config.yaml
n_layer: 10
d_model: 320
n_head: 5
head_dim: 64
d_mlp: 832
norm: "rmsnorm"
rope_fraction: 1.0
attn_scale: 0.125
tie_embeddings: false
parallel_block: false
init_std_o: 0.0
lr_head: 0.00734
doc_mask: true
train_tokens: 686400000
MLP neurons of a small language model. Each row is named by its layer, matrix (gate and up: input weights) and neuron, and shows model dimensions 0-95. Each number is 128 + 24 x the weight over its row's rms, rounded and kept within 0 to 255. Numbers have three digits each. A neuron's up and down rows have the sign that makes its largest values positive.
A block is one neuron, or neurons of one layer that tend to fire together. After each block is what it responds to, as a language model described it from the Wikipedia text at the highest values.

L7.gate232:106134112134120113140130135120113126124168137176081115098108124107113157154087093108130129192112144103155153135131138133166148140132099119123120129123149112131087164139070132130149164119109140172130173095140135153145143127129125136073108140103105162145134124150117131114119152135096137150
L7.up232:102142118124124143137155154154109107116137185129113101132132113135134130182115106119153094169113103080164137128122121116184153131096093125144103129145115124136131106124110114140135115097135091094135119126120117099169106152133097119124140148099081155154136139170173091150146145150182146138
L7.gate616:127109112119119156128120124137112100100173131130105143072103117134112144169062125108118147182080134094108132125119121098102113134149110094133167094112137079124137118162095129113092159132114142119124106147117146155110148111139180123098145150073108172108134101132125098117158137120111156142
L7.up616:107128148141165118142139106142147124098148165140091132076137106124117190139084113143152146168068144083132152125160138110142136150103098171151146115136118107102107151133094111108115118100141129132139124137101122114119129113123103134104157108090088159113136148156138095127134144117139127142
L7.gate633:127126143177105148161115189119151121122101143127128122194140092148103173133106129148142135095146089159180109141154129119153103190128120135097109144129136123106113118135133063143108137150146117140149097175131135137125113095145116125114104135142169109155156092118095132127081137108146098106
L7.up633:044099150167146147163109130128148125125171201154130132146133093170127092122083143130102179116140110156142116151145095151130110127058178123144126108167165120152125155111116096114079158159125130149136148124124139107131112128145126100150142153110132156089087183133128106138144116124154118150
L7.gate765:114117140168137135109134160167138140110100159128185133114150121155127126157150125216121086152135132103106129137120117166173168102125157145118138138140197105135119125074111115139091128162126107105105125139137123154109133116166134113112147151130109117147112127163133140164159123126147136140
L7.up765:138123118163142142153159154107153174133127134089078071121073091155111152113151115101142148134143149133147123130125151134150138145125104109159104127152114061084115060122069144154119108157132113132099138133119136083154136140117102134095093119099151151131113135113139073100110147131101145130
Wikitable cell boundaries

L2.gate20:118119116123089159116080132150172126138136143161117101176145115155186145133116138157115091152146154127113129145134125138134155135118165113113095158132139091095085135131112084132133143101144162074099121160118120150113109111153114097154110147100122123094117121126120114110119149163122142112
L2.up20:086101166096118155100121125178166096146108151138109127152151118149151067160126147110111117162155141106135109144109127108187137140127113157085131146150115123160111121137115117112132143123127113080135105120145156127149118102144133094142089155077136142115151088125124099121110135143120140089
L2.gate47:091124158137110101166070167150151131128138128101161137144129142138166126152135118124109113144121159167145111155101127086096096120111109127129113128153135136112114133134164113152192089130103079122116153111122159128138113152131140122127172132083156159149126119116133098120116132118143123144
L2.up47:140128089137093138139108117108126129108152135176155117109081083094110129130138125098128103122090106150100120170104114124143133164096094127151124123133070177087101151159124108146093126113090139126134118119141107102136138127103107094155119126143147143090117125118117157118128132135122100110
L2.gate249:109168129179149111164110109098109113123176125153201118132100145197139125146163172108093090134121082135155099131125083130074120142134157131150146123162129161120160171142131091146135107119128152097145143134137110104106136120100136107129111135155098145096107094124125118088077117149132150094
L2.up249:094136111099147130127092090140128087146106112150148144131121129165108058114136160129121106097137122099137144147125103125120121169128129109182134115123159132131135140150142119102147075134158141147144108117190143126111151073095149192168147145131114126114138110125151156132127131119136089095
L2.gate306:131137148109180147121128137163151138126162118151108059114138151084130099135178142144096147113153150147139125151140082105121170144134151136137151141118097172163208123122108161159144152102128127175123113163154130103138166111106083113130135136119141123144162099092135153154108126132077104114
L2.up306:113178096149059086131089144107103134157091137138144105137098130145156118144110147129130096092114103171141094152157089144128106145098124122113081075135138185118105163142097120088112185121124133130113109092125108097138093154095127129128128162167132145090106146075124070109073126117131135115
L2.gate312:135138115127153133131133119153154109163088138137098132151112126120150145153152091132136104132236169148109122118150095143169118143142094148121117138110140143128112154096126092129118136139156139104149101135155101124135086096106125078124107173107125129148126088077126104131095162122130156149
L2.up312:146141134149164161149107126134134125132115160107142142134126128149140084140106137104108125113144163144111135137173076093158130132161107114071169120123153173110115151092102132116142137112184168116133102152133141121111109129105117105114104085135109155061111114090113118147096145107151184106
L2.gate326:158129120140132109127122137095155106134111110101153126103155147121134141139168131105125169165179096120160160154125107120120173113129141137164150083115142130123118125126173087092157170133119134119103105190136130102171113128141125072150128128127122117171086096125122126138100130147148144132
L2.up326:126103134076106131160134097137113148108137146094110125140101192109074126109083157089130122101087102147134110135135144149132086127073182119137115143107169125109107176132140147147113182143142119126135145136106183143132110088137128123151130109152147134141120104177104121147137132136085096147
L2.gate445:122138149114109098142094086148136146107111140130184079137136129098130160117155147199140126151124144119156100123195094126145109168138118136146127170142081127157120160147134097124161140123121167136124118134159147145151146148110141096111118181142116134121139130079133095115093142135173119101
L2.up445:110111135159125139130129143143133141125124145151135127125104071082151148105151156126144138099110142175177095164140100148119139146150125106132167136119101192124120142145148112179138116122132142120130121133139122120129099154082105099150170115113156142085110113120097130123095117154110173095
L2.gate492:120085107112141166130118111148111117128135128186113095127117106145090098147130174128141116154118123139140160145128085132137139098112113141132102099148138100142127114143134108104121080090184141148119157152126142143075164126110117160146097183137104167102139111088108121146085147100114127083
L2.up492:113099111141128101094086123147159135086122112174131091125074107161176098140107126108121124120141084118114142141114134157151121144088105118166080112126114081155120155118148129140167078152115100104115091124136127170125171127101148137124098146131107131121114150101146122150131119125118138068
L2.gate554:119118132150121132155092170147167166137132113152144112122153070141165121163147115157109122153129178129116153170101105131136123125097110135153119139117121096109123118161159117132116096134126142137153124091114142136144098121108138130131140144108137139141148125147098132148112150149166170111
L2.up554:133106141112112157192085144102149156138147109149132150084123092156143118124140109104110095140105146112136160169121101109087134107113120059153156118104131131126115106179149126181118098126118125086149131110119132129093108157128132102139119167115120139132086121123112155167121136104148146080
L2.gate587:128101171066128095150122118125153149112142103160144092109152114138101119105171120115127109140112122128128074151174095105131161078140077133080116120113097123153152167131192126127108167083158148114119126121116132101108121126115097095138087127106123104091103108082102106141118105122119119089
L2.up587:146117128166132136129135169155150119127102137158078113152087086132153133111126116116122144131166132127148140151116146137142145121116109101125152136105155134130142094118119118130088118115123102110151131102146129158157102150113130104147122149104137171127142076111149097124110091139139132107
L2.gate591:138129172147101143165085160100170161140122162152130098125101129098128128153141138135110104111129150142174112134141100125141118111142127142134136152111063191102125146096118162171135162139108127154109091174134110121162106123117110096161142118181129116175151124128134147145144094148120078095
L2.up591:134133102133142119129125121141141138138162125101102093129103169098105130182112156090134136108114077165147118158129104136186123135109119147148127083090146137148098118112152101146124127136155130123126153158132106059131139133117116115138135120102166108126174082145130117115126089192149143153
L2.gate592:126166107107099087114055165127150103145116147141124130111092145155095113127137122133099134149149110093156109157160188134141154090136126144127130113137085129131106125092120183162121112112118164159116130104156152114178118121116120140141090075160138146135135133117117150155134102160159126137
L2.up592:114109073116125179183112137141144154113074152134127128125108141117146144116163100114113061122140107149107140139068130110102143150107132128103130143115113086161135120150124157098160141111099154146137081139095148137122101110095142121087181165141150103163130111112124079164146123150124113109
L2.gate662:134156150108142090141109127092172170139106151151093119128166078096131106113111105140112140130168163131144134103148101120116170095141165123113134128139135152126117091151133119181085131101115092127106100140130075132095115135155127111125137140128170099078095132144113110112094120082146123102
L2.up662:153157103165167142101128106153153141101104103168156086149117131105099136140129131135132072097132120138116164137076133161141085138099142131132130111143142152163208159102121165114141168144111130113099166129170143136145116087131128117131124109127121102128145135125123172140122131096137097094
L2.gate710:098128141124100106140119199130130119138139114126135062166160094136135075100169130160103101116135175150151164132111152147104170102142139137112114129108077128118135136129145117092126107099121115202080114119118133121104156112103089113139148098120129144143158115106128076180164128136132100070
L2.up710:149145113085142134118132101088115125165139143079114139128117174132138134120144106138140134186144117126089089162125090097138151119160136136127137133156164106107096121110151156113111093140175102141122095146130125069113167164126143097073142100112112101128155136099158134179127114106140100105
L2.gate735:119136116114148111144145140109138141091113152136134140151127094134181146137129179129128150158143107121131147177102104185099094133116105124156123132129138127104147155107116111107168075127141143122140114148174135114114150147093113134133109108118085167152120112160089099129113143115149147152
L2.up735:153119170065176136127127118129143090060089125160150121088151123089145138134149156110158116107122081132080145144154152149119161092147155117144140128101107087152161112114132121147162133126122100106143130174125181143160123085114097169119171140100098148155119152143130094107127145167097163077
L2.gate765:132096109124098151147125091096158176132148142147157153114141072117183081161125133147090090157157099153126127105124117095104140148133106136139103121077116099113084141133125097134110101122153145094141137108169167121135117092119134091160132188092099169148183083135130142157120161118100145103
L2.up765:139155129072141120116119176107147112114145130099097120112117107121137118124156142121148127155118101150143176098157155154125132132126098133116122099084123131133170086119126117129114134070150105124149146173129155096158113142092120085157151153122084192156100119138120124140147110140060145138
Compass-direction word completions

L7.gate184:158136093152108117132078074132129156145113150132179101143171122116133150152200120130198140131193135132149132075112160141118126098129136136109137133126145140130138146125119114137131129121125118141130172147116157132102113113137114154131108107155138146127144086176098121144122126146097078082
L7.up184:121107106126132118138088117095122174147113159115137119129160103108158115098166082130160116112119154143126127075078178134097108133097143120098126088127139133129164132119161087117115136151125133129130167163168132157148135115114160151133102137168098123164168108140151140138138106111096092115
L7.gate450:127116116123152073115139132176119131116168158089105168153109143093148139138120173125123115136139081142148117134123143149136173142121127142110126115121115150156141082137103098132144148105109082094152146147099166144120096156107087119131143074123105100137113140132161092131102149165173113122
L7.up450:123086073118105101117123129129091078121144130142160143126090082158110138155146158118123134090158134096148126112104146169118135072155167144160164139142121124122143133106133122114116114112113143109097148111156148125113144107122145079134112109098146126109135120116114140114128113114113103127
L7.gate604:141103086125114101130175127121137118189135142185128141082164116164136125155153169123139146128125110133116124142128181084117135175142138149116093097173121147114152127130118103179153114105120132146182111130094178141132154160128111129171098087098150159117127135164126142107105137165140147170
L7.up604:136124115179130137133115073103103159112140148117132101158125081096141122109177103115107134091170121141123098103103161172140120101115162138173124129140144139138157107130118148133164149155095133087101132113136136158074122111098154142134143107109176125134160121196165120111111170118159104093
L7.gate806:082093068164159146104104109109191170164130123113127130151172120110101167152134103128147143109105107128142149119106145182107116126098158156110196105146100116141133150101140134109129131108165107105168123131105169122121126152123162106131133142148139140121142094112098123083115146139139115090
L7.up806:154095110170122143147135114125125140123153138127113096118131103089104098159128142134122114133170142136133143141105164107123175146146083157092136143151124143154145178131129113150117144105191159143140149128103147117126158125126126090148142148118137150096144111152166163131138131165104182104
Noun plural suffixes

L4.gate787:144137154124135094149105121141116131121105095209159110153148143106087132158138097162106122127140097124129112119113171132106121085108119112128145143106102129124141138131152125122115100093140134149076120132131118141139153116103177127131112130108157122105122085095123175115121091128116135137
L4.up787:133106155142095113124086141153125108121088114146105097122133087131182134140147157125127143165142120123120144112140114108120119101135154106135104134162112088079150124168090129130115137117137112131079116120113168140105187088121174091144137089105132114161129103124118165140084126127107108120
Early word fragments

L2.gate26:119161106101127097172120113152120098142097139106155154139149112140104114156132140105129136181146139102131149085115120084137123143127140130139148150166131122119111133175121115150105087164127104106140118097160136106137142127094095118104158147122115127195136121151110106107098150094121112121
L2.up26:138132143104127171150103137163154114097173127150139126117130146154130112161124159099133111127130158074107173134140118139150133111143086108120107202113120076097142127155122137127121095123140099100119126159143149095144089129124142128151162114117121107143081093105133175086091166141174132162
L2.gate54:141161121160135137119091130113116165122140096121112147107158110125117092130137137150159156105131117118139135151138151122104154120124072147095171114137136109120130127148116165129148139126162119106143066114123066089126105124137109137125152112130124144109100140151122121130128117200121133095
L2.up54:114100108125165108100124149097137111112166115121138133123109143124149107117110105130109125123122124124128119129094106150123133122104106126136134121115125083119117139135134094143152122124137154119147141114096134104085163090117141091158160151072133155173132156097083145117138103122109133147
L2.gate55:143150160130164163125150141182118190104156073140100168107105149116145100137135127132141120146161158141115134157156135108121090084160136123127151160141152110119161086144127142139118094151134142115138122118147097117098109138174139107111157093084148125122123098097128129171123134128161092128
L2.up55:129157135120198090168131156121167118091135149119117124147139143100136121142109101116132136115124098111130131125135067122155122149097116129136117126118147157123170121113160115152138145161128137157170122152162140110085126119141117152121126141150148107151153119157098102097096131110139108147
L2.gate70:133146107148159094125178127115131152141141144145103139125159128152152125168123095145126121128175132136092132102149079103129131131145108149158141126103129101106134145112148115100114139138142143102151130119115107132145085112087167107120119121136142160156161145156136092134107148154137165146
L2.up70:152147136112136087137163095094075160087125121122132173085150132192098112107128092086106108129119142111070110099162092104095135096155133071137163117113147113138152158119121149136107139126109137069128098136126119103102113142116144103142114127146124139156092129139145113106114107133133142118
L2.gate325:139081106124139076121153099128082138105129187147142132146152145137196163103089085142069110121173131166142139121105092138139129105116172135157123110149120115090120161088107113150189115153157123099111178110104171115111107122154190114118137105141138131140130140104130120155156168113114146120
L2.up325:107123117131149110123144155073129117148109115133180125146089115127128174129101147155141090145148106104148143104169127160084095114133110129106119144118141167091101127151146155091146116128060095139100161153164153094111106122141107130141145113119163139151113088134116148107143122117091135118
L2.gate369:122106116136141081120128137110140159126148132159142123148152098137104140121145095120106099174163141124094061174098129144105155133090156125139118128136138169131124132113157157145169129117082122103122116174159113090126155153102112113123113145114123137165107142132110166105166139179134179143
L2.up369:114133142162136119114131129149118140116179137094135120122140142145140095128142158155120097106136090146131089130096122122109154161128156137138144087175095147111139153159125139114116176139139127159089099131125138104100157149133184112118108134151124125151106117145149119086112110092135141093
L2.gate396:116127140156093147128120073130133147145099137106102136129130102132112150130147129155147151139139131134175129104100108088125135150138129125131151170096105103122162120165105080124153123151122114118093145120100157154113090126152125111130135071136114157127118134110130086112126160102117146142
L2.up396:123111092136125128113123124141143125137111149132133151106108094137123123138144109118104164132156146137142130130122128092089102112152122119153128117161113144161128144098111144143079122091146162073139130151093186125145109124108153102118118140149127145144110144150165103152147111113094163165
L2.gate419:129109064129155122174137155105115123141111136075097174111140168129161156134176134109138129100156110120147119101128130162151109142167123108109149138151154141163121151093104112133154141114159103098159113122087122131127145111138128173130129119132145107120147146165118122111122132106117124134
L2.up419:144158137158114144128137091134114099146167074110156130113115161144117116157135118144144097122118098157103142103158162121112132113129130129171116140132108144093145122095177095127134096153136145134142146141128127146151123124109121158108106084165153120181117120121137154130115151128123169124
L2.gate422:116149161144095132076160116088143131106093109130138151128186126120096136128167148136137104114103066131098122085175100116171129125158095124131097132144117115143136151143149080151111111087124103132152142127113133130186150105149116140168150128132088148158125162082135132172128174106097143148
L2.up422:156093160139102171099137113131112094136187128142130119125099112122096125131132135143128118098104135140132074131119158105165153143113096141125152140129130130117176135123147128134142143126154124118145150103130104090118118109141146110140109128134128108144096108164137162150127116175094131152
L2.gate425:134147141124189114160152106134071132092129128079109161096122112141130164170097110110103133127159097128141083069114128092099116143161114138136113141142154105087135153095105144137126139145108110118135162100158143157094105123115132115131139071150080143145149104155150111097099146095089163122
L2.up425:124148136131182130117147090141130106096113137115142139120181137103117154153123095156100085123151121156106103080079099114131119202129132146108125072132109110133121110103103115133127131147107133129164100096116133104139102103103147126101107126154104143127152093135118096137151189135136126143
L2.gate528:150118129093148106164145096126128115166137099142149110093108168161128146163114110143123074135150113143101144079159095143127128179130086121140104140132147120111131078093115137155146135189162133107144102130096113123125125116120171123075113162162120151141115093139136114133104126138120138167
L2.up528:150182153113166168126126131163120135102128132122117129160136142135118162140096098075159138105142149120150119121090094079157117172139104124096101133078129131116170120136143106087139143146116122102125129136154185127178101105172151174144123066175086121134132150161150113125111151134146097150
L2.gate611:113115131156109109087169128135142162099179132128150128169127167124163126159137074170126095128139114098106128154140099147108157144078136105147116105157138105146159095133145107138143153120117140121128115148105115121091115120127131112099114125145120109150119136129122137128135167117144078136
L2.up611:087135150124105131142145077084116127112155101142109130161099148139111135107114137063142130147140095086155168147092116128091146158094197121116183111173140146068146073102118121156114137139117148142124134105118138095112136115116119122145101118149148176140117119145142131120117124123150064119
L2.gate628:135086139126166094169168105127096086143165115134093103134157114105144162126127146108128081108142109116137174144110093185159153102133166113086130157110127141096133135117142096123160099106121125112119148127125114095137130154149111129118091109075141118141128121159173122145122140097124151129
L2.up628:175148107133142142071146099084138118122109108100137122164085119127176139152143111101141108117190125129109092075128124088149107180143112134128113142177164102159161119074121088111104134124112106106123101167127105170102143111137127120129132119118123122131168177108096112115172204115136084170
L2.gate673:161138128108141110166167068105095146113153151112160114074122067111089178123132138167115124143149062164132126113140116126114114102126117133129100101131112155152133173083093154109107101162138142102145156130172148133124133103094142092165096130101150117127122100113106077140065111111105144141
L2.up673:128151137145133099145147128138135151096113124131119141130113129144111135131149121143107088093176132159085106126126093092097113095169118152133129115141133157131066115130106170124125117172132083155065092120105150139164138088092138127132152135129119109093154160139141138157143133133129140096
L2.gate707:144155088133123132116147089154148116127132138146119136124133150103121139130145083135119088134114095155090143132163126140125112139118116121145101147114134100104134109140158160130170103150113132145155138119093138120100131146097146131139109169188150125178136148139116127130163145145151135157
L2.up707:165149108142117120111158099110133176137172104106094141112166095149152117131100089127132132164142109132158143119097124139143093137087155144149163132089114105128162140119134144162137131155139149166137163158100081128118108081097139169119138100129137145096161144154157146103100116093153131155
L2.gate814:094166156175138133132139099090095144129152129130166138143130133140107145129113111120113119138117158145139138125136131060127132117130152121141172145138137112139163135143114103133148085093062086150132173147116142149103151140146142138104149142126157119133109147134124169132142132115160133126
L2.up814:093112088132102125129156118142159169097153154154129153056158096142138131121113098130110123125124104136106121133080111158110106093118113132139137133102143085116138135110159158144158143161117110147133090145101160089113095130074145139121185153140152096169155123155149134119172152123151128130
Table cells and word endings

L2.gate3:115107099142125152160123159105115139114132148125102177089100117123134163134158154111181134135135090128139161107129165176190092146181125121140112129138106156120127136115142153100156117112155141151150106085118130137126085116108112131147186087151135087158107121144174138117115146121109071081
L2.up3:132125145125133126131114131131089187165147083122138118097111105143126152125139096119153131170134105134155138081128138134159104113132107121137154164182101141162123103096148127123145162150091099093133091125111117162146126134126112131107118107171144140199099134116148131112094162122116123110
L2.gate13:131102140113115096098192133171138140167069110138085118175140139161153098126154154118116114147158171125133143149126139109180147123122133121114107137146080147133128148122092106169093148133164081099129094103136110154113137127116161100126140127113103148094129114090132144114100132141150080157
L2.up13:109122171112134100122132162108188125133137075146142183125140112101143098134151134112145071121109109128155099161136113122130156129152175117109118102162099109125145126132171135168124132129107138146119155137151142162106110134113129120141145178115138094111103130123150118128112126113108156153
L2.gate63:161145110122101104154120147157136131162112110093140132135131139125115100089113141119143138139126088120135190146149101114100077151131086118124093204161173100052128144127130117114097067099128106139150094101124124107132146117098140126119154143181087166133159105137062156157116107128170107122
L2.up63:133125138149127110159108149139111113151143123146144077110126113134165163138134148093093168153132075132129149112167088125124124160173127097120101146125119106110149153146137103125118121111123130143125094107110134149144133134110096111189118143112140108116145083144149111123100149091083121111
L2.gate73:142139150133156115127120137156188127136117097139137106130180102172109077101143136128123118119146124135144146116149124083116151113138098140105089147150122148087159164111116132149132155062123122092119150140149113112137146137127095137101176156150091147147079096086077132125120154131147135158
L2.up73:105128103163152123169088156130106160123170122194121106086158154116140091098147103136086099130152172138116102111140135127096153203105118125107132115088191159126127130160100146143144125141124131121138134091126074125104171119145115129153151098132116147120158143149088166156121153132107139128
L2.gate83:093105119166120150152097098114150133129120091186138140144126097152117105174125161142140154123127166162127107177100139121137180110161108123133128096127135121125123127137154087101131111095127110125081096146074083161151124157129129092140099092076155128127145116099133140129105089143121094142
L2.up83:101136126123120132145127118105100049092109151118169175127160160150138107134170166114164108158101144158135157130107117149104111106111116139152100082175136167097166158136119121147115128102095118127155137086139135147123112151137156120146152114114136138158144112123097124123161122130062093103
L2.gate128:157151104129109124132128155135142114127109137112099118104134134084137147146157158126115153102127129121149178110107154147117097132139139136122107172113092176081180128125168121095131162137131112140162096113143174153107117135123157135127157150127087119133123124167139097127108158150102129084
L2.up128:164133128085160154141113116091121165160104126122120136127119113192096135130093127112139115140121113122128112145094140106156086160132136126160115132141158117154124122104148129110150104142119112104129076103119119143124168153078120116093101143089145101162118123125140147099101154117085119107
L2.gate136:124118158118131117111110163080105101143154139114183133164117129144132121145129154108132127137175122157135124083172114132151104126133114134108111120113116141106164168146107098094143152126117114124115105101131119149129121131078119123157113090086157134135175090147113152061143146135129150156
L2.up136:146182129121112120155096108132087145117117173108113119143096126124132121146121125128137122139112181121128121147102164128104131132164098124113129125123125105113131136129092123185123129106139114152115109116091143095126127110117153136161164194164131106134126136102107089123121126120165117171
L2.gate146:127129090103168121180144109136157122095149085127088149172110188114094079180082093127149161114155153108161168138092141116153131116121085142107095130107144101131082174132121145142125127113146168109105127117103103158119127143147145127091106101129126141116146169100107138111107148113158109152
L2.up146:151146109097121148150156149131140127144116165150090148171158092137138116127109146110138137173108133114112151154158115156148154101111103119138098141114177129087150099104137138068171108156151124116154167159133146126146094117110132147116153126109091111163159114152086098149117131108112129130
L2.gate244:137125092126167125131134146125152116146149147146133102156102098176142156141123121114147140148172119111113112149134153136171107107127110121128098155050156099131114153148135110108128152096134122103143135132099127148143131144131150109130116134104163092161152134134159087095128112150102104138
L2.up244:116107128121112112177111136120140121141130114081125127144115126078146157124149119105121106148137116103158132160120149142134144123132146117133161127113157091113118139120121178109154113126063154146151160139123132104147145123155134169104144179167112106118177149156115095128130102119125150181
L2.gate308:130142088122116148143129141140104160166095112089114132140112140117155119129149126134173186128177123091153092140147134182133125127146143147151068155144117142126166151116120127115129148096132096129154140139092111142108122127107127162169100130125170139163131142129119125146152150115119097137
L2.up308:103094171102132132147081148105127157139128157117134155143092127140133132137124126113155109154129075121143104126128156120167139151134171123127123108161127174145160151069143101112130097155133153105138114112103108133123126112085115110170094131137105099111124074100113076129096097132113082079
L2.gate332:117128175158111116141148136172110128170138122151110119117118081173137133152157176119123143116178148108134146158086121104154140131079104134132130117152095121100104127136126109141127126151150131125116103136147097199123135143094133106153139121091128143187100158146110119133116154160086152138
L2.up332:132102119132166114171144129090091144150146132136145099134092107138130164113136158122120172132121117121104148154116117107177136120162077132079111101152146087098111157100081143127112121129151145147090134143137149142120159113122075117097127120141177117087160079115140130107106145125129112140
L2.gate557:094097116155125112151110138138132110141133141155135156123127139162145145117171135128137105124116122110110123109069152145151100102118127128108120129128117118113126142116135117170155140100142134077104148120134079157151108129129140120074163133142145165139117134140113126112103125178136151142
L2.up557:147137147190137114116105153128150177160171141153104124146141106115179135134133153106119110146115148166125142144134129125150109107137144133116155058128099144151131098098141141148145135104131136145161146155108151165171147141173128151091099100087169101119127148095156100085139148094110134181
L2.gate634:121152169177142087157095164136126155113098129174129144122102114111124129122144109102137146109145145178134138117114136132124128143147093127146122144114123164139152150100165095152136139066139092137122125108123088159174121133127082116158119177061155105116146131133133100096091134138092096113
L2.up634:132103179147139101136102149133106119138141117127057132097167120141132108155153085099128133126129148118140099144134083151137112121152073122090124103161135140164123137104149130168164108111159114143105072108084140142145138134121136131119139127119118162134153186145125110113103080086129087179
L2.gate666:105153158120120076164103144119146113157139115118141137141121116180140088109066108136118131144155127155149168121151090127116161114121117142195097138110121162112125138105122121121117103095145137105090125154149118120103136086134139099148122128117131152152108103158133142121096113131137145116
L2.up666:091134171111144117148130166155105116118143097115125117125149098153113098139101113144168145124100124148124131146146150106121097127143145124140128178106139135112156109110120147186112095144115116143108155135125163088139133123121140089132153111121169094149125142109180162164159098140130174081
L2.gate701:132141127145148119117113149153171157147112136139104124161119119131155124189090150154124170123161178167118147134114114159157141137115119153148110169091098152147129147139128108115120140135162106116138127147090125154178109094144147107118124143134124167124144130164137136100105136154115147187
L2.up701:155133151120128115128107126122121178101120125118119148117105111165113103132113127101114176136122172120110123102144117130118143117129144079122132139096122142169177138147106149137106144119122108056136087142102136125131116117188128085143110143147101136115091127155147161076105105151116126151
L2.gate754:151109121152099108130131104103124128127112116143098106129124141138137122106181148160101146124161120153126169133146152162118144122112132129160133145110154135110141137144085089094123107113095116134087149123177152133149097101153137108176149142088111143132162134134090114179144128154139125123
L2.up754:159140119168130133111078083132089180171127082145112138123130125177095136112111124158105121141166133126108106166162075126143148161136124117152117107143117123088156111152106114112120137085134127142155131146122138101107124163118114156154143146150135083139179122082109117141100110146151108159
Split-word inflection suffixes

L4.gate98:153114155156159159065092100087135086134133122119110159120150131113133168151147120142138151121160116146118138152143146114094157117118141117165177144081096117149119089147131091126130148117114146179148111111100136097109109085108135098114113082130137108139153142096136148120112126094161138098
L4.up98:137126146143117129122098096057115194114166143144154192090128109127123131157135152106148138141119101160107135105193135156102101146185123119157135131130118104102114147134137141129112096148134112088151091111132148130114139144087116131116159105145160113159105145119167157103119117128162132113
Mid-word completion fragments

L7.gate233:118133138165161110092125097138139169090091102118126127100120115138157084073094113126147149069143080153150153129130109124132134122129096139142129116110179126127141121111133114134131113128130157083117118122100129111112122182095124126127131115111119096150184140144111103114103089155115095153
L7.up233:139106153096130140098150121131192124166092143119113149150099110125093111060148126108145113129117127100121119102126135106133107100125133118137096135145119117118109128116101134110119119144118061102127126144130133184114118168115142112104147106112167135101114142130130125163097109155132078126
L7.gate549:145102123103108158113102126138126127125115110129102125145163125140127147103103135112149117086098142139137162150187135142125125098121130112154092134136153116109126124127128090134082080088159102098122120140133092151144106153185125122113104096083126131140141168123127122157128119118137098139
L7.up549:146096126110090135104107099138138137117114141122107091181135112166076136111108139133118146139141164154128135130150111136156131088114121130126101151120137125157092133128108118135118122145086102141135087139153079148157129181120154142109084100129165109116167146118146142150136169193113155109
L7.gate682:119156095121122139100139121160142113097123168099086086145144100109146132099130150147117098144117094134139108152132147109117094140118094131179100145154163137182084130125144095090112156115096125117102121166115125114146157113119143142128144117151154139094122126109162110097120128132140131122
L7.up682:152168122108111179102109112100085117106141126141112114108087085140134145094133127129083078073081111139111094100145163112125118098120149139119109136143134140140165144129125131121120140129168113143115108148145122116113119142082158144140123118124146129081126108143114156143092078096131124054
L7.gate688:112142108106118121117097117111153093132101168162147141113152134118096098098113133131126168148132110166136134093112108096104153108104099134179123113139096127130140125128115164125096110127098162135152075128135087150115144124129134165135164128123128142112122136140170129132085088137171153146
L7.up688:148154158081160134100145167135105103068145144117128108126092078152141132125122131117122063110080106173112108154146123102120114130135162144170113135126133117139156193077167150155150169104120158080153133123171119109125134112117137088136151138150126126104111146109099143128143129163122144109
Alternate-name and participle completions